Part of a small language model's weights: no biases in attention or MLP.
MLP neurons of a small language model. Each row is named by its layer, matrix (gate and up: input weights) and neuron, and shows model dimensions 384-479. Each number is 500 + 50 x the weight over its row's rms, rounded and kept within 0 to 999. Numbers have three digits each. A neuron's up and down rows have the sign that makes its largest values positive.
After each neuron's rows, "fires after" lists the tokens most often just before its 100 highest values on Wikipedia text that the model never trained on.

L2.gate564:431531475503452550552474508450561645520515459489469508472586492507484569506434469494439492568495603510511535458517519391520457445427499497531529533399418576499517531475538485493554376519535535443561599515619457521498458486598500439464478487493472505515453483407483501486556505451443450539
L2.up564:550536515524365563485526560405519533469507571431568521468511476503482435449523477541537449459552585413529498492561529444494485549499496532496515566519529469468436552516485544502519443466507515516565506536581516497479482509445610480526555514563485447458497478496550531402486488550421500507
fires after: "0", " G", " h", "1", " H", " Gr"

L2.gate1082:445438545434525525431431535589522416465458462423433583408535450533486531529488509460480531532585475539519494503524409547515497494531461466532486444482487493563506438571566557535549524472541448474505521535460600585512435437541586549520600548425497510463573509509480580579434482580483598448
L2.up1082:522519550384457533527477448545450564470511473512463555518558445557509541573559516450431568564535460626560551559470507489531496532439443529396487541462514561496539577611563561544505497497572384491468506467564458568526501453495535529422449476498462454444507432457517571458469467481452496487
fires after: " (", " ", "\n", ","

L3.gate91:454553524489464626477502461479534563497513501519503437487493481568413520550508515494451499515434491473613500515552533581472543474498464542680574570569489538485622387535545508523483580490509572468566515465557611498574412433460499558573467509476458489453502478493535616475488613543522593615
L3.up91:352440495460461525550448536552469649510545469496460470501591509486444547523528535575490521533486464606661474528484473422467593619548393487647581559559524543452599468557533513528490509511478536530553485431475607511575506498613489520445443553522485476549534497539508616443472564638519576603
fires after: "2", "0", "1", " ", "′"

L3.gate1215:438484366564413551440535438469508469533539456515450512489501459476535469558501540435473432569414410554485602509556503476569506512564509630533519543489449526469546479521495572483493543514511545536488446452483559452431564516497516567497434558469454507508509505491538519497450540473515453391
L3.up1215:522556532461527532540564489574458503555542560399458575561534458522525449567456522536560574455594570478468450532463495584528505494492421525515496592405414422561526540447389469492500469494426477479445531577363499431604527494460537558468499467532554492477456512547461515569542438458455509519
fires after: " N", " I", "′", " Y", " k"

L2.gate343:506606495524490452491478479510481547551520526478403471436503559564510530514604444500478494465586488406502518566525496524535479499560402565518514556448525478455502446478510441485538561401539510612506600513515481471510574503484496521461544616523535510615561577409500465568449473400545492406
L2.up343:416527472437551468552496444476468406419485546481519422417550440478416531566478502471472517611491573575551519463516563433529553540469442537488522433431499544446567399616565505480425457431544532487482470527498451503565519550517575537468492494523535474518511393460484449539498480533512481491
fires after: ".", "\n", " The"

L2.gate1004:499544460443505498503494541586525480492529465480447439367536488552509537498469545564549516455352561462512542545454490389495494502510465477514482545499481434481465461462476514508462497428521468478495585539506528509464618460530506530521425592499453481451523467397531522541519495432520513482
L2.up1004:472447489494473478487534539546519489568486489505399522551577567572484519560447381436474548494403585499497512438576374419501518561472539494439425496560485514565444492481359524461463445400478481476549469514495610553534540475579494452463423642479528514519548522475549565544509518426509478513
fires after: " |", " the", " The", " of", " World"

L7.gate1156:585410481543550603575516517525447526449515539475435492523571516476537482477533584456567416510508509461538428517514468496457503477546480507487563541588556529514519395447537537506448515455536436475510582544504458503377481447557515477566503510422513505510513464504550361504497509562444427450
L7.up1156:511482470496501545505489595513477486567630543511508446423511514472474511512546573504486485437558431567555427521514514532481430526506570602497544513490497492569446426410489532502536523521544514459502515493510427445514504572479498547555453527524528509523488443526451447455475563636546476415
fires after: " the", " was", ",", " as"

L3.gate695:445491511552499512516470522395517563485465694520453517448548519534451574595444547538490477492501552548476503382544423490457456557410462565458476371473504543490498493431456535553528499489547517456426537498502506563491427505453518461500531439465444486551454502477494513464443478544454555554
L3.up695:484424496460534558450480498382489474586594478571511459498520472440508515467345461465475516479544554520556538514504450487480371501427397484576546476522604520502524489495559524554484492577437447505536477471467507539505475538468409591504535490561493440460504557500548506536516473439540475589
fires after: ";", " (", ","

L7.gate364:440413447485507538539566531540567509389475580545456500462502516475429495484535522499459469546488530464444493460485497524494480426487537553474539601413444570482520551506546515390490591513510556436522566558440508478611565445493545445515537478510642592489429451493473452460463412524489536566
L7.up364:432433503566500387521463457468457500520592473505445431511462452441490567482418513435466487515404494550468484522543487519520429444433425540523522448554587594492560614495416437517525525493525512487539471548501472589521497486467484548514633542427600516482485552574480448526516518574553515408
fires after: "1", "0", "5", "8"

L3.gate981:490421567512518448511527432462401391557511431481506537454556503540391390502456404510446546558515538480486547448562461419467508439437528521483584588463513538590447457474513525503482534524487517512416523546572558426571429511516472584438507556487527522575531412481594434509517608476491506581
L3.up981:380546548620462401523615479558492382576461499523508478452510494489450453476470519505472490654534450559580493493552433494587460509486542414484526471510517552556449475521500520508474521636446507479464518492555502400570492452557482513444550442583464485622481507515493481450489575451500493427
fires after: " the", " a", " V", " in"

L3.gate433:425563502621578456497492471514449475477558449522602537520494531510428398466335517503491568542539507491411503508440496484377644479560540457579572476444549545482482561469491585521517541534531425510525454540497522502414526472501586488500549455602489472530511495494494416524480384535596463472
L3.up433:472559548688510503569438535518504384507662520533514571532453494532415383487422547569553517553473481423516453502431495476450482515466534462469548508435622468493447455581589511562522520505606478490516425481544567473591483520401525503511521474475498470610464447508449547473490481528460462418
fires after: " Z", " G", "==", " J", " |", " was"

L7.gate376:466516504518382541509481521443509507488490546517414521476554459446517493452483509569498380527524460426500451477411467554463531501422491523537483530505503508539408512547457449532480547561476491514446408466497472493590448440491463525447478456423537507486535481465507590428534615508497452413
L7.up376:530537509532528536412518428543546524555508587516544530508518564467495526440520537548510483540523540570514576438464532457483419536459461412454499532482532462570357486538408481603448434513512470521496360477425475519485500468456570459442466468434471464477525555513456525487544531556421415528
fires after: " |", " ", "1", "0", "9", "4"

L2.gate404:467511471566489424522566475584473529490505453531489466488529467413488502553545447445541465552566563478441535500554499445471387510425554583540556495412516441558445537476437394506448463457537442510568616508411542544521515481558568500467495501601488545527632409513434423487521500444491503498
L2.up404:465534463542524484466512545559506467514446434369488497422506423511419481495438449548456503456564594595483501492529599407572442486418485526571513464444497535416513570483503454570488457588616437536473489543517488468502468435540532444433459455476522463506548526471548439476434475519488562405
fires after: "\n", " the", " a", "S", " |"

L7.gate765:535516546513411441514519647513529550482574495503503524390468448432492503433523488547594495489532518451586423535481540449458497504502533548512562418464502575496498492528591536498503553407551517469538462543510548453452567428552414492490520522427494569487430502473523483502422489410545522501
L7.up765:504566596515549524515445520440511510589549488528508546524513501497486494498560546538549459508503461451552503443577463487482445518575445526437539506454496479569526421485546486513428411507470518557452435573477546424523491483415383386506469485481491439516467539519609467441377440505525455441
fires after: "\n", "1", "2", ",", "-", "H"

L2.gate899:564449566597442503504491507559542430439464485525543463456572536513527463487489475601554453436491546543564453588548493454368604451496495541541590517460487547420566497440441514614503537482580551495533543507531523503482502488518528534559552502430556488565482559538419596487536557469492465525
L2.up899:501513497491530496503653504452417450531525423435531437486529628507399611538495443557386494508421487531484429489549564485477515546451478510543427521439358472516451529494474495527423462486507552508411447556507510506578475482470568449520550531462480410484563482492408499441544423431572502589
fires after: " the", " The", " their", " his", " at", "s"

L3.gate1267:564516480545491520586517447468491494528422551525530492500419460470519501566599473524434496335486468429523524520433533463520501582520451521460524389533520482508497487588557474481600483384569429558536483535542494468569500416545521450468514488492436534550611531570471465469497435495519484483
L3.up1267:639566607519519416495528471535561531460484518594464341550452480541468455441509466510474463425560520507419428558438443501453494505493530502486476431427385405468438566570624496508494448495523412566510523605562434483521477478389497519484472468435422572412502457449550466607533465483522419557
fires after: " (", " was"

L2.gate996:443580438453516526497424512560522525542556591514515534450470535624506550573448613487439468434549447500405576570499510402480455549529494498560502585479462481473469573598454495605578465426510489467567457503484493523443509466543508439468415517556384477439496502509527580541412500486494477401
L2.up996:603406500444566455478486481558441533534567636462577483518486507495488491503474575531402431517583537516485491443432504489487480475424483390547434553568513500530427470606589557623505454527480452528551459530516434529498449479438504449532486522549452493475470448436451495596419464532451433430
fires after: ".", ",", "\n", " and"

L2.gate768:573508522429516451409457481410446497428487500489400478464521456523516448418504502485455465544392450466591537479538500453527444553524556451486528418452494511451502490443518521525585571518523562426586478530559456518549430437440476485485492463552521507578562459391534470444476595461484489496
L2.up768:566481507441480459529477562476420531454426524613369529545541411479500481535528531427500449561523463508468452461500524447457582602547575421497479521433499566586502506462595519506490533562437474461412529458577403452522585485517462569487473504556477453473449543379596547603529513512512581488
fires after: " the", "0", " in", " of", " New"

L2.gate1441:554526571498469548610523485486548366511460553592464482494481395460489480465460464509436470537503460515532494455382553519472436555441464516546455523549527462474411432494490550478507484393509500531518521481376494475533431451508526499501496538439448500517545532549423503466568470515478427437
L2.up1441:582515537493435541606582513499572451493473564613512510521483460443498492426508446506451499540602516528586519545415440456566492566511435572568490473546539427513479490471445529475541417476546463524590543536450491607569470402546523474513569487476405532581467540529425557416534515517523455409
fires after: " ", "–", ".", "9", ",", "3"

L7.gate318:491510493562517548599567513483544552457616452540495443472561522455463507463456549560489496403550497427583500461545464505523486478469478531545483486479426485394484479443470532562579475451529588481508642625528506483513479567488405560459535464435547407491481498398475491474511482489591592472
L7.up318:450545507442623601526459519514489502469544464524421460518476423464569642453544430486413476472427510472518531512497576549429519542485435529450498502428444490543498526520520530525481453436497533447539468640508508548589560557458422470414422475516443537536498441557526542510497549442596476476
fires after: "\n", " =", "|---|---|---|---", "2", "0", "7"

L3.gate1305:456541477464536538568534467456502402489498495437483474480549623469514444513419564582557493548401598366476458474374506500486457568478515532463589444602474518473475451453420516419404462535520515540426498576572412565454468466452483514562547484511593540502462535456465459395549510499514508432
L3.up1305:478550493498491503454565471527591519485350466466456508479564533559567389455597624452464547473481551529449554503457522520553411492483446402484551499638484478523479457417545467563459459534527553552463457595475500496531474494421419502516537440514556496512496565481374523476561493545482454516
fires after: " |", " has", " have"

L7.gate952:405544529495547504430485566490457424494638409489528508478563438540518462493507577481464505602527543569504500568520451467512479470488576436420440562506485572568441434543550471428471437577556580567507460509483453577540589502538474555586540533468454518500421466497513516448595520475526450456
L7.up952:477541609505406545516450431536518529403495464558482532531414503522487507468515475487549466459549585435530574506456511535490502515462562374541437467432520425578521508487522496412510610501452442545545541486489545488607575505502497635469589455529491522475562501550455537550518618450529471436
fires after: " ", "s", " ×", " |", "4", "1"

L2.gate1207:540466536509490467483477538559461484471586520577464501481553565425523485502440430491590457526439470435474363498557511499576475522423484528467504439504588479471562426561527562472499388436543462495524467501548523470559501503493573477368488572560474477469456488481554458484541475479523550567
L2.up1207:545427539501532556440533489475530531496519512473543576473551609404434575520472524513569509588521432610421429521481489556416501435422524450561516463457504417557561455525514523476582490514470447465567470493530539450543499486562480490359539620502512395484460523441465415456550430525439508467
fires after: "K", " M", " T", " S", "S"

L7.gate778:521555506465567527448430594444530611563507497477500523492514530546529527510383539608580587551476440398458435559524553516527450421478521473490453485456545528498547556542543553478465525541431511593500543443455466572523536460504479490369563468456485518451532431585516509510430507621563479439
L7.up778:459510413420506480490522565540450473548489590487481554473555496496489496547570463457588523480503513563494597473432583516577604505496589542515474483438531533484402526494605496575454527523575549462460601544558480452526511466431563438422537450448509534363546552539562516533491494624456470509
fires after: " the", " in", " of", "8"

L3.gate515:501511482390499500531399475571548513517524522451510477510524486549529429518500597556471472480529511574587559507561441460511588452532566468583545489581478526567407550431468529568533490513474541541454469432506588493569432427585522510458430420467505437438503497493552590608497464508497506484
L3.up515:489472444438578430424438430584470434556541416466400461520529515441489508448569518434473413532543494532592580485526485578562517491515511549564578523487497504512545529497545506476556447489515558596532485394501593520531493473567516529472559459378521467454461526447491456580481502550508579503
fires after: ".", ",", " in", "\n", " and"

L7.gate344:471601494444574420559412604576537556490530530495504547532532467501463534440559574529425433416533486522499428474470562475406535480467493497501504465520502474489441447463476491512522483517489475491567514510387484557537506501532551448555446524387445488512522569503526478606477507400568581390
L7.up344:572530574547481534448503422504478585551464475436492470481480503503530497464508462505501408424468479470367624512499508496489540551400605453501543475469490445480496535424428480572461522571595498490411559464411424440490520427514465445474459524417627539436452578529570538481462505429476425510
fires after: " ", " |", "\n", "g"

L2.gate1303:560576576412469500470509487620518553474406519526523495493485465588479490616535503535457438459486488431570475428481477499463510465577565494528505473513501429427521394543550617532566486465526477521415505587583452481504468432541600449524405495536548490505498395499518552445436566456473494414
L2.up1303:495459467429535506445490486520536546460444381486472532515551475559444411494513522556492435470480499464476482447484425432435539533458359444533534443548507368422527448518494550536489476564542429538477453599465532465459571424531425455517475504544509556540520526556452583499478406463491506499
fires after: "1", "3", "2", "0", " ("

L7.gate703:449612437478534534411489433512394494484564502509442444487533532565497528444491471512488491465512439422470529505502494395636553506604431487507547575505579493514400599499552524464500502513470479574545501566414530481602490545507429485504472511490440551554495540435485467421480560545487462461
L7.up703:478528415621520484507515467477536396432525587483576522590480558430559517561457550490474514475446496489507569468429594484461427517465430455547449494466421514486456454554569429488495484479451431578520511576452532522551454478569527484471554442501489534524419577478432515520398521474422604545
fires after: "1", "2", "9", "4", "7", "0"

L3.gate798:538512481368440465517539444489429464454451523525526465490479470496537407564474442573473490522505515496517517537533559423469423524570547569475519511511505508541509482488524523430532443519546381547566569526408435549438549515554609568514534569526513487478495462552528485396503507541457473425
L3.up798:449558444480435553472471476537470479535515495427508398489455459502503435480453531442457436490523506480495454460423493494502461564466528492504563460524422435507577438484455516520555538569464475537540515493573490544480543529391562495514542469523439486535464446500545484525544395480566464500
fires after: ",", " and", " but"

L2.gate1505:408429547545602447480518501519402525479452467564528471481426417488472473576450563417411430506534493562468520449492477497510560491462497516478438459483504515470516403465489504532504533489441538522474635559568546433488602493517565452503497475531426436457521502470428493489530577462532499519
L2.up1505:514480459483528453523463509564532511504515572475477486559486475498491433509579439475444424475524540565546409521501516477515515458526538559481516551515560485471455395374461471474398508543571511450563539468463421641588559514518467466457540493441501428435451540517417548592518485458518496493
fires after: " the", " The", "The", " L", " l"

L2.gate1055:481540373536515506413505530519548549531607518561508426478581519405558595426385500540547444499508511527620510546440449537465393487371574559489473464465489526508441489479505461443378459470508525516574527545551410493595477511430518503544575475471503439482545575493565441499450459507529473457
L2.up1055:493577458596449523519552532548559616534486493550550417551574507423516439515446571429464449583544473612554523495516415505509516498408473523518352352458499556477489563546519456457396544438565498458539540417444532555567556542380467465479480459516534457474516532539560496468426529565542551455
fires after: "\n", ")", "|---|---|---|---"

L7.gate856:470464470464458574476534525555475524517475536448486512397532497478495529461525563508519543549541441470443507493470521565491486437591527501462469450541509544427536513598499523514609482488445494502485508449497557494471514491555507522522432547500505494543515504516492545504490569446457576442
L7.up856:407422487534469547515543445434481412504551542450552517427527526464542532453462428526522561591468519580559463565495563413484517399510510449495542428601585481382471463488517540488499469470499466515474436513537539548518458521522488484531444508528485515401495480517471503494522608441518591535
fires after: " ", "1", " (", "2"

L2.gate1070:490502501553491531494469534547424484460490482460507423530532507398497451487506459565453507529338452545502521591518441445487542560540445539525518604495496411488494481430441460616501473437465427400512502504506538533498583462458523562540544520518475440484493499543399561512477417501525573535
L2.up1070:570399557517632618528466517597456519490493550552379449444512395534509522483583448376575486464438516405446516581567471515427510475463524555542550552494439461446433475566507444506568538492530463528472505518476421432428556550488571518569433567532493473463581572502519485438456504523532550463
fires after: " the", " their", " The"

L2.gate474:544539445551446500525488404476485519429575478511435478541493536579476540526507481459505523540522563538509502559498488466515571561519416557660606524447409487444530517523490502533621512425467490498541493576380519428452483499490500475510511466605421481469546542528537495524406523513513454497
L2.up474:504445474532555477523500509489417447465499599468450498526482597638608478495393502552482586560489452507489454469489496574412587514462399497575532471504536520538519601557538441468512484597488448505513541506365483539530505529512544499448484435557411487511510498567504537599462498491556537613
fires after: "1", "9", " I", " P", "5", "′"

L2.gate848:536554539440513509468511414532508550520525440517607570551585555443494548448538560506533427461436561505499403546529504484558514502487546515477390510396569558487541545567659508472454499467457419474605579550504550489441559530600533452515500603455575535513544522528509609534570536438457514447
L2.up848:470550580519454506434535490581491517478466511423468568422446527525520478414422474494533540553513527590491435558519511608539469509635504519476460547495588561543458489489467519473469499503497510505521539564472572399487500534672501470450555490488493506512491559540444535459519616568438522478
fires after: " N", " the", " A", " No", "A", "N"

L2.gate929:446488539466562548457539507551509503461507506545486548449412488449542465509504483513411475589467531464461423447545488517444448376528444510459495530540469545514520533519495428508492539397502465464503471456609493467547508505483563416515561482523540561522523444588452492575443610463521502543
L2.up929:467438448486626473474547505540492477408533557518418504483411473479482501487442486515344501472523499556542459469534537461446530545506477487447573488476522486487516428496541528415537548575422460468502517477565376482473560582575551470609465440449493549508501502590433501542477522549488549494
fires after: " the", " The", "s", " his", "The"

L7.gate735:500477474434515401540515540515418489546544441551469549540559455465366558574579515523553461506501432501462555508517498590442470543557465484516525431447526524458563423506490471456535522589557521532396456541511439511630607556565481447476494449472435529465501486550508520486514473520576527507
L7.up735:346492464481364451512515529540496559528454469516461478486559420490454482494474494566467492515477485521544390412510512467479491524450504512542501444485551657493464532413495448521520496581492512467577504547527468415428516548464526561531477482520398473553547497480500532453493538534557545482
fires after: " ", " W", " |", " .", " L"

L3.gate1208:535547502519500530529400628541495528526536504437483519522525481505448565577607537482434503549534537564478516464469511422467438494467476436512497473540422511468481443496490489451525488460456523526508551504549437527461612581454516523452536507438481425532519482528441561416513565447545555434
L3.up1208:488542551517498601507489519451474612477605534437519517437516525478496550432499468498561548448410549504418496521511543455415479550507470452488481434524405513488537487462473445428505436494457479516517527405516566528491475468452593477460458554446426463462544501504376545542486481468525578533
fires after: "–", "0", "1", "3", "2", "4"

L2.gate1218:521514487560559563542649469492536537494489545490583493513480556492549478506501547486449444560588466404633478526583492572417543498520497513423622443463524475532441548459477523476480545547415449503485521472492493490524463553506479520505505571590548423459438604504548504513507487470481512435
L2.up1218:538479483398595472499519365492498460441469499474499496570460541499508586448574474536466604484526483534541474455600557460589560389449518480461475463474418483424501537543454523462561527532471463450543498498557493419406428407469452434467533468515537575547523500493537492531569470471523494535
fires after: "1", "0", "7", "4", "2"

L2.gate1432:575475524488512447409448477375482452521654596465512426448571424527505441544496465464476507526522503462515484463599481467501456535511488469469586390508543567597548480610491474500402434556530507487544596605530595456514422524396486479460475503501482530434532502492457517417422508524438427492
L2.up1432:492505514544497561488521465453534460568478520548526481394588465582554424529426546569560582556490571456541575464398496506488450532522532484548530506506442567461535362563430472490529481558487483459518445468550556472455458513478430412506584500434482494545496472478412489441493518433505497576
fires after: "1", ","

L3.gate1034:478489423481455462558517653484427464588457469585561481455437457524506435501486569443542560462470477482515627495380488561449520448524456513566548470474461489499515371564482520500460460565458464575498463483593445552524507467530469462534499445508504424484548399467530516416477432467514434475
L3.up1034:477550473517449469490452530481523483524566498553451477592443503585484412573557516491481517541516541432423438438478421478496562458484572586547509482459545494486431462509581455430564510577517474485497446476553464525519511579492589531484512469556490492417499429416517574498515455440451501520
fires after: " |", "|", " W", " G", " chart"

L7.gate714:504477482511560537561537537526449625525486423444493493509564543608550455581542495472417482518431466464348487545519514557549493474553502445602489468571538494417448485523541490411465539449437542474578595502520443559533493550516546511548524409536488556472557453493529580416418483544491493517
L7.up714:437477556460463542533501496516428568541447498519443538575558512566511444570568544454531528528463560472418553516459417537501475429565467395537497454490539406508419418491570524412476509469508552499452419520461531498440553382525567440531568459574480481460558379506528436468518485555503425541
fires after: " |", " -", "1", "0"

L3.gate301:472528576555568467473545472557488544579549536441439497519473523534494497447601526492541461543465406612480472446472458414438469510509577494547471550505555423456491484538575469419537423394427427505567451478537476585465430539491544515510566484453554527521479418475397457534478516470487563494
L3.up301:505569607559521429510565451508453508447555452534533489535506442533465500524486538422540493469517462415520507566464525525459459499537582582490506526487448548501529367480386481482544540461473405534460558471539530591501357494460612537466512582567472545525532507499468459460526589417423558575
fires after: "3", "6", "5", "2", "4", "7"

L3.gate1504:454501537541548373476517550507484536516469594500527479517487542514494533525509547491451503408535502597571562470438440492438521488441503497437409482466432532469571476470471500463497361406529580530496448537437440487466538548554507545465488537468425496433555563541453530478511481469450559517
L3.up1504:461577387460426497560497464427439445504592415427525425538510522528444461514493462495422461465440563577505589424569489494429540560494396504488526541540490606520543514495512523517484497495512471495487585448486448542496356544513475554512540502526422441540549530497471482408496466481504582510
fires after: " Grig", " g", " Z", "K", " (", " Bishop"

L2.gate398:557575538462562396598510489471557439520597504483568499446601509500574475410501492416507491527493410410483445450501584509437485423404533469487524527414549545523452451604499535541536580496440489492505555478432458477605413506550497514516502474453446486518489428378508564581509590469512495436
L2.up398:512468526546502498507567525509522451498519583495545486432521461447469471472557525466422463505487436586528500498494553540459459437413573424491560467402462487510517531566483576524516507529435520469456553503548484566524443546448563510541498443479417443433572497493517500565558626516537475507
fires after: " on", " in", " |", " from", " the"

L7.gate1273:465488448498455569474577539540605548496494567494497513486522517499546522478435627482443495502544363470539491442509488530498468446588538473527529517495547430455502507485490514472428556447540516427486442596446497382647526443487505558514444452554570546536459375564555485470563511552564500507
L7.up1273:450481478528534546471578446470472599513536541671419557417507603487465467447497634484450538505529538505503519495556502597500493498450640512456502483572489530467471498489533575385513539588502520514507422595519514478496473437488507477527514469543502587505520434573472399435538473559558552390
fires after: "0", "2", "1", "3", "7", "4"

L3.gate1104:557528449519457535422476532462495531653591586482522569533581443539511354500417464490514514542521492476542461432502483461444502467453547518503533432483455546517523492523492537572474432569520524576527484627427509501478488434511512491509385556557452390470440493491609487488564503474518547449
L3.up1104:481526473568521445512511496491496563547539472539537538488561489462582498432512529567523520537557441457504455590490396514481566603536510492511548523463472474540485537507500510401501495534578499521483495459367526470462519543477471488476432542501539537475500443513592616537502474419511450443
fires after: "\n", "3", "5"

L3.gate1487:519462420590472553484560551506545437552541529438494553538503447430590502441409538503544546496538439434562566477582528420478497534526524426500481374569440576483519389453557508473499477420548467524493365585445525514537506500516580515409526561574491483552514489472456490494494505510506529445
L3.up1487:503517456490453549496410462569530526483472477503641607486504488551514472504496530484580557542474394553409470487473426421536511498507550534576569543497486449520538583509532543439428459502528563440512495537488571484507413555509429579577439542590497510516405560467538450467438510491552561497
fires after: "\n"

L2.gate265:466481515560497508515581462537484452495442468467581430584507473462534473553461518547492427497466535524381505539589492561483442535493463442456496516470504510470474506476545520540432521490505455460513554555517538509501438425491555536513518538526575540416575409531430551427479402438534515502
L2.up265:448471535459536560431563470484533465539595483449500527502478501572559451453442572472503604510542428503497412597507491532546445480537446371541550573527455532535396538489603529431484516420449451527512551578545549499427493420497472545516589460602485554581580462565427459524530556444449490466
fires after: " the", " The", " |"

L2.gate1080:496479495524495436501531470473512489499490458573491488440489536552467434367480549548485574572524507463558537431599394488489552456490425571526512442385454558540477560474541472471492457487420442590497513476495574574547459503502551589617527410509465518580503536439536531547536528506533534551
L2.up1080:579442461481533605557568381557453516578457558474612496472459518497506556552525504472553492592511451520504566556424535489447592550553458472477563486465455461495525490505500448460455548482480544537437511556515555560516474425483551470502522475501545425496497423495456505536579473484529567432
fires after: " |", "|", "-", " the"

L3.gate31:593525480464485429473605467502433575485488501512473393429447539509539468551414525580499461485571551513435454403515598439472518460391519486507359542463511493521542421518460470474495556451529517553625517453491536535548576536496533468545516513521579456538448585508378554485574486453428574529
L3.up31:498555502471455537476522458510569418598450474536524450536527603448519472535447544517518493465489498462489449464446402519460403480517504541475502455563519539438528397454460556528515582503510440544519478508447458505578561542430490477565517430494536457489518589523462591486502516486421501511
fires after: ".", " and", ",", "\n", " \""

L2.gate613:516455485426416448531478547448511483531498513569510484480571536482547466447556571515557529515556489547469517487594453514543516487526471544599538569325480428373538534485554402455512469480496547434459551560518528400472382439519457482487538555464514489522389484491490527531511415421511550525
L2.up613:511442470497598404577455539503540396632494556477583482447540443468533463482451587447507437428501540574599445421599549456528450511554456527594525486426398527418502468453515474492462461416491459472547437613561443456505489497478463492472469534425525444471602484462471622524412473494518521471
fires after: "\n"

L7.gate963:475550576542478497618385451532432501491624483541406481453533573606509526452524526502548537530551610499565483479528505511503531425508506511525558561511447404538480417486410549529423515480523493500461430488592502487514514404574531475549461405415456440567484555423433428448517561548499432614
L7.up963:441495470545484474524524533448530513548584464493566411457520450430555553451566567499520497558464452434511417443532477521542476458412427526627576530548488634527490568461517389485531494571538561493545466427544475505579474560451467581514512530365480516444543513513578512493487476472562564476
fires after: " ", " (", "–"

L2.gate1296:466446493448447377585447460487463588426565455480590537496466446457512533480490574579483411535528457494543546471522487479562447532618469501452511409522425473419438559525475548542583519547566467428415494483520497442498426550453500514504620561475532538453477555503492445456598427461416453627
L2.up1296:500465494451552506462504452506532505578464568510520478459415512491565457532420484532463483548607551472489572372544513519460455543442479496487493422556529485461394531445433496452601577511469408507394544473421473470587470530480590465542469538567528451496460514528564427572507449435490438526
fires after: " |", "|", " (", "-"

L2.gate1216:552528574526519378453512505555436420489454511449479474498529480517559507522442505485472479490464609492553500496592527435499504513507597446534507489518479499503527458436503527569523417508466450431454554477564426506531452491522521415462653541430512456526566457466502452475415534512449427526
L2.up1216:401451503519559581533522489502416506490508576458587594478502541570550543410485489464541425435483505473471553548615577512431563502482527538556488524465438431420547510553513538579447425519578489441527499551477517434433436466536503449439493508476418546514581433478358587420515550543460435538
fires after: "1", "0", "2", " S", " s"

L7.gate1000:498470504514559503477563421475535500457484473504545518443429618484408475481485555547453548483516547492480527543569524481566470525502598432498497401398487561559483390484538504490449386468433452524493413507535518518457505583408443500521428540476508592523558434346505553511497526465601470581
L7.up1000:530414512483490514472476487395469564493418480463532538489569508518461506512546478528502485545448539461497496453526460585537504474457490392515464384393534413425464512520470565488521442538470552529409521512509529623576383641390648501544440515470492525483468450580521508491538495516502486531
fires after: " |", " ", " made", ";", " on", "–"

L2.gate971:456528500496507486476455371610557570617466539454566578426442414485495474487578502530544519506447511443523512474476524427451481568485472379497505418520529643481493534501460570460448561515578411531528530479467545469548547444472528484490415455457424522461489484571354485506542377510460507538
L2.up971:448517512587423497556479564552571500464466503493497428418587491502502625526464475524541547519542538529503483451455466514528497544498500500583422549505472536436474574523449506538489529567530531547540462475518479415466448558524456458419521606497479495491529572408497478544564436535528520535
fires after: "==", " N", " the", " was", " The", "-"